config.toml
d_mlp = 1536
vocab_size = 10838
qk_norm = false
attn_scale = 0.125
tie_embeddings = true
parallel_block = false
init_std_qkv = 0.0247
init_std_o = 0.0
init_std_down = 0.0
optimizer = "muon_variant"
lr = 0.0104
beta1 = 0.95
steps = 6496
MLP neurons of a small language model. Each row is named by its layer, matrix (up: input weights; down: output weights) and neuron, and shows model dimensions 256-383. Each number is 500 + 40 x the weight over its row's rms, rounded and kept within 0 to 999. Numbers have three digits each.
After each neuron's rows is what it responds to, as a language model described it from the Wikipedia text at the highest values.

L3.up507:552488540465444486516512488510471554472547450508511474542435436497505500457452520467500483460545545475468528498496430485577494525593433518535577534504479512442469427528498466537424533500518578576542508533493441501514478550509497493570453490486516441511472544498549521463518430467475538459452465430494453513491513523504509461519518528502439489517505528493506480496568514507545471479490
L3.down507:567526509409505507531504466534486525520489522511498502593508481485462458558457478486530508554449444462527485470482503578459518509480495555541487486531518461409527500547442515450384485429531489462520493572511430501510552479473534503405446582514475572488453518508565524473500440433504462484507413419487519500427475471514441406448459478485472479461515541520503501478510490556517468519531
Responds to: Inner or first pieces of parenthesized acronyms after spelled-out organization names (RA in RAFA, FA in SFAP, IM in GIMPA), plus parts of institution names and years opening parentheses.

L8.up1230:557500448458405516516538484520507474462535501542583505436478479584522499495529526477508520532494553471491432477501524545432473506519456534456449468445514456477493565422575453447534522530475491485525394462504596438499429538553480489506539536483549460530465496474466525461545543527527474523423576521498535511479467524513453484488503559480514474479474424459553550533537434377511517496467
L8.down1230:541509497438499539490512480580530528480564446471478519498467480490608505432490494502487518503476564499530458419487475598430482493444538456472528486518536425556520511469490486524535516416477480462434519545490463557470481473494517501490516496569531528431469559536465502504517468550485498481500502578418437539523513498508536526536428465446486462529409466460523552505530462508530479469522
Responds to: Tokens inside names of awards, honors, decorations, degrees and ranks in biographies, such as Honor-able Mention, Meritor-ious, Knight Grand Cordon.

L8.up400:537535438553474423501478452490486517479527500491487561428454547533578491512509551514498553505443561501555445518519535537531524466486490487551526380498474457503551597532494538543497509476484463509522443523466554514446490512545511489542492542461488551454467499521397552522495512453577496528489496515510462547477464488479479459466494480543572531467464495502452476520513568448478509488470
L8.down400:562547509458487511503481515464529491506542503505530537475519481502502471433476506462551547447491503474500504568550511533579518444525479483523488504537473444561501516524504432431566601433493482522478408487501516508474422636499514555443552467514501557475564472482518502490504531518583509500513510479652554541522524509507489494552533521492547544536499519550424531446500535473504458452468
Responds to: The letter J (either case) as the first piece of a split word, mostly names like Jürgen, Jason, Jade, also jail, jury; occasionally other word-starts like resp-, prov-.

L2.up955:456529535491514465596488544515475496562440533509479600537530484458577496403510520481520509495467486436533514449528485542503562504514522453561526528578452478534556509573473492512500444528465440548470590472446527533468478493470503540453454510530522482488450432471529507486554463488456443497530447454502455486537485429501535535478518490518452497531511521426489480612508450551438503431532
L2.down955:473462537382497482472509515495481456485541503475483487514498447506586537520524503529435473499490444493541449438468467476533476517494518495466480520440516537518505480443446473470560504525481500469539580532470458581493456555529511540513458453452442569507534445481480498485507418436532488423475524466452526464474470542502516516481542563517466545532489464539538501468477337539452494442553
Responds to: Second word-piece of a split word, mostly right after an initial S, often in names and tables: S-anche-z, S-ot-omayor, S-qu-id.

L3.up333:407464501415498477457553406514466551446530460476560426496480539524478506432545507475486518473442461524532495565561483526538445534508514499443493542492409557488506441446467484522499541513512497456544498539473536516518463553507529538478501519438512550522501516583491507527451477571510541490476484441518417447473484506561499492482437524422497540435470534513527465504562500470529479476511
L3.down333:545551474491497527480521547495417581560561583535455444508527498492475505551465519486538524511547547472522506469457480516502536509497503534461491466417600447512561471455495494500506521546468489519487475490468489453434482553546423566495449531492510491433514588453443502491407504574532503479460486531570584523540436563527489557558458546556500411507475474533447515500500460502533531497529
Responds to: Early word pieces inside names, usually just after an initial capital or prefix, e.g. J+os(eph), Mc+D(aniels), J+orge, and sometimes fragments of ordinary words (doses, knew).

L8.up528:503499547499479485469500494512536472529527430481499485507522476485486485518507467534507476547517571558525503528543495436471438448493479555421482510466474515517498466516553518528550511509464429507412463513473507467592552537504473458505448516495438506538397481524571433464557476493521528398523537491492473522513440490498499413522608441495495489465513531495588522474518510518528469485487
L8.down528:389549573443507471513436483516581474462418491555561607615505439492521506511424594478408508520562509524553485529514470448527492538493540484484496550546501503508498526526498612476511553546507444470487452501486411505523518491551512525489521474455559566454456495485503504510479456519485485487431445522432476520529488503503549528465536481531479516505511510487521526462469449441488483502435
Responds to: Final piece of an object noun phrase, mostly name endings after verbs (charged Abu Ja'far, asked Hasani, rated the film) and units after numbers (81 mm, $1.5 billion).

L8.up30:554531524470554601524456499561375441500487527437588478550573468519493463568523493487514505486449495489464467486556418546535496504486509496428419538422440452504580470554488482492502534509455513542435456486553489499491485476485450449510434513430482519489467458394545531532464538489499470513537440489492471507511532532464489455551518528467533488495523517509493520455490496508543560521509
L8.down30:496494576494510491501482525520455474451526498501478509498586509485467428474503441534431506489460498536504444489501503526524502453489530532512468554502541496505401622510588459596493450510486492523537600525456541550502591493522507399585514496454507497517497508507428463434498449546454481419544500457410511506487516452445500494466455442541562549520513548570484542464515476484526499423440
Responds to: Final token or word piece inside parentheses or quotes just before the closing bracket, e.g. (season 1), (DMD), (RPM), in lists and tables.

L2.up937:464537487520507502512425457529464521522480513557500536464434509541481496519530520568510485511540515563448562554517490502444496496518411499491523538582520520452540565524460536505527481566479519417493507466534607525561443609520462499409498472507536551519492432558559511529511457469460474584519511565480487549492545529448598517501497517514518499463492531476495497490532536439520526457533
L2.down937:481512416486537477470420428497510521505493535542506491551505507512516441527481426464463493566517468501549465545450414483512545521508512569497555520556451487578484477447482550410527499541514494469447540523625476529468547501454522451513512510493494500525406487530498436492504398503464563492490485545554541547529528553479491529587487522530576450537491438458518513452473557541437496484519
Responds to: Unit words right after a number, such as million after dollar amounts ($10 million), %, km, cm, kg, or "long" after sizes.

L2.up1447:519498461475492584495490444523501464503531533460518603487538474498468479608500475565485477502506481450506438565463516560496517483429517486523475500486491496451560494525448464510547516466451451484536461531442537487470501480461520512542514384487469499501522573495489552566520514547465529472475494545504553529531545507479527436462557506443505482563461549479535465523526504548480445425495
L2.down1447:546401472493458505523490467460534501559426515522486529552552486522476522511460444494505483507493474425492431517469503486476523542487548486542484517506559455501458470528479469504534516486494539485543527508547574511535515496495486472454522458553557430489501450500457527489463499517498506439532578543556485517457445518473501517533482479479489473469455433434469526516490523460456450515564
Responds to: Word-piece pieces inside split words, such as appoint(ments), D-atab(ase), Di(ocese), St-raw(berry), and academic-degree wording such as doctor-ate, master's, received (an MBA).

L3.up761:544482519470391478487488505529522541509567517484532443529470451544498480549557538538481541493476457482537443573465432590493572441508492469385577552505473500459505470470456475547515540399519553461465459442540513504517530451581530506492476511456509521501503474503521434471446436529528479489509618515477454505516540553463484464474518455430494476510504489525550488437560530428457505505478
L3.down761:501431520484419557501460456458459461472506541420487452548565602509523525558484475493502527551602402532519470492537477561477551516513469517427610538492447480518534562460541495489451492409502510510498548490520510543454573450533546502440519435528489479509499512511487438533466536477575501504446582467537537479530539480476475594491525591460548457513485529506504451528509494495472490460543
Responds to: Final word completing a set phrase or title, e.g. Master of Arts, Secretary of War, Chief Justice; also closing quotes after quoted titles, and number pieces.

L3.up794:554509539461576532459553507447466534541463541538463530494644412550511504538463541520468501502514481514510551499589512505482497550460538546573562490526519532514514499478475507506425510553495462538505593503416513533465522493446487466548500505494486557513510464471594562503485481438509467423533500517477518501452529466542531398536500477503521483557558493531472533502497449562464524467520
L3.down794:585502543535571574501534472478434436473540567504472513535530495537501512472395494467584474514538442502496547550478525525513500494452519503511476530547435522494537459530478502487486509468435519472503545527499493575453537524504520506515450506490547496536523403523521486547483472494517482410556420515452495503435575450563471560497546516468485497533553487497477409545473519477437469504574
Responds to: Later word pieces of sports team names, such as Blue Jays, Oilers and Cowboys, plus score dashes and table bars just after a team in results tables, and some group plurals like Russians, Austrians.

L8.up1249:507438466528502459491457508506413481396499481502504540577530453533516498487456481484460489480505505504477460481513491569514475480517536549506490485547519483466564448514450527508489525488589475477495507526415570607404523544507450557558524515426505523554572495495455557450500542503567450533540524475467515517588484477495498391495501517459496420467535504460571531529523465526548479523451
L8.down1249:497494441562492491475460541533552475395526487517510474534508580512476547600475524468468452498436485504504488508492542547544534515502503503519478550539415536571439476525530521502472447488497567519491439520540520451442474572534479538470422518488521568515493552493496473505492530523557506540498479525485495488539362431508557460517486546490451505489565510550446498489523524518530533485522
Responds to: Comma-plus-M tokens that begin a US state after a city, as in Minneapolis, Minnesota, Detroit, MI or Ashland, Massachusetts; also table pipe separators before numbers or @ in listings.

L2.up1383:535555514537411539518527500440507472573564452501463488538511496539496480504513596521483483495427539417472503504581593505457509532421420553473497553507531458503519495509458477491532568486529450501465525503487526511516491492541489443522486526470498566489506465543540539469452500521584445519464458550476500495536544481521511550465526505506507506471444499549503509479504536489451552521518
L2.down1383:407517530492456522500458507509481463513494516465494501523572530521549516493548567442453472494505480524468537549443487505556540487471486485494493555538484461522485512441507501540574482509504530481472415573558506468500518520477562530516479511548521475449456500570462549491487460565533455442480458495457424565517546534515523567469480472472491553565459487478455476461499468469472494533508
Responds to: Line breaks and leading "| " that begin a new row in data tables (league standings, track listings, stats), plus "per" in density figures.

L3.up352:511438523449538492492456504405468559510382465480442542487501527531523531546486507486435447538515522522524489482509527507456472520539526532498529554537497430521485435491548387447492575465481497425424479487573452491529538493504466501526446430549497472563505536526468537498438523543477567507520476541511554516493488488492550490513498539527514502499494425535443445516506460561519526390529
L3.down352:486522478477471531464423461473551562486540490487553510513514493480578505491497495457526504521558471520498496539450501538575559469471491453476459547487485484549476495510512488444516600446494453518519462493539560583486507520553533450460479446462528469500507608492515565503548442461412460477565414533538405510571490506453473558538505520474504570488554523485542521498486512502491511478489
Responds to: Unit or counted-noun tokens right after a number, especially feet/ft in measurements, plus score dashes and words like games, miles, acres.

L8.up978:520528477513492488557508428475469502489576521487470428543478436487483456526526478487518479443511540450543500559488509494449587524495535495530537492515514482483534529569528520535451466534495470472450514516514509584531401530491509511551462496417433450529399504471431499500476509491545503503527480485545425527433506530484545356449555558448504537531525411466542456522569508483480524419550
L8.down978:458571497525409531531500483416490490441486485485531407535477422449481476450455448373551500482506482559489442396496532529502463471492485528469551536525534503451475498499518473528389527466470527510512522490462476479364440547537492537578505444519428520502515555493434466523515511539471543516571435518559526515444526505386451556479468500560480473482524491460508553468451453474473529511475
Responds to: Word-piece fragments inside proper names (Callahan, Tallahassee, Dallas, Verizon) and column separators in Wikipedia lists and tables, especially before numbers.

L3.up846:524459576511608488447547559479518506480490548479486469566463551489550514469476503552519519427505502464519471500581476516474511528516475444465529532531502493476537527531463472475497530552502443534436475542403462460460512479488567501582466498537578546532460542482535528590553530475489513463557515544522499438514517509571520527464458506493554513497463504452513518469489491450456516500426
L3.down846:522524450477473458458471539453505420499508564475492441456444457506482477523534454452518519462512494482457504500550517522585546438465441511467538534445434501456502525487517529483473471507522527514480493517455511485487423492512445499568516478563495489472496421497405530489504545547457505451507467403474562435511474422481378472518540464501481466482544578558476496448518573479465464518513
Responds to: Word-initial pieces, often a single letter like S, M, J, that begin a longer split word: s|outhern, M|umbai, rem|ote, s|atellite.

L2.up824:546516447511495509523527480488460502501497461533553574523477535499510459520507553450563489462481522424468505435499515467444560538561564527479502568501505463411545566489499520474506488478522558556489533523495601460523522549598536490471482540486468530463506580496476490551474474489497535517525442523442376408524419503484490427469459512485562502528492482506468504537551481455476469528518
L2.down824:470532504618514457552424553456459495476427516518532497545546499521453508615499530485477425529487414447493533493463515542569535477458459505543431508474485511489532533564503527492556521493503419518491504486599523509505511506519530474513468493542435493499422482510578496491473450412474449483485470437533458557534538519464485540551551534496556540510525495475500466547469489476460580495503
Responds to: Non-initial capital-letter pieces inside all-caps acronyms and codes, often in parentheses or table headers, e.g. MTRCB, SDLP, WAS, PCT.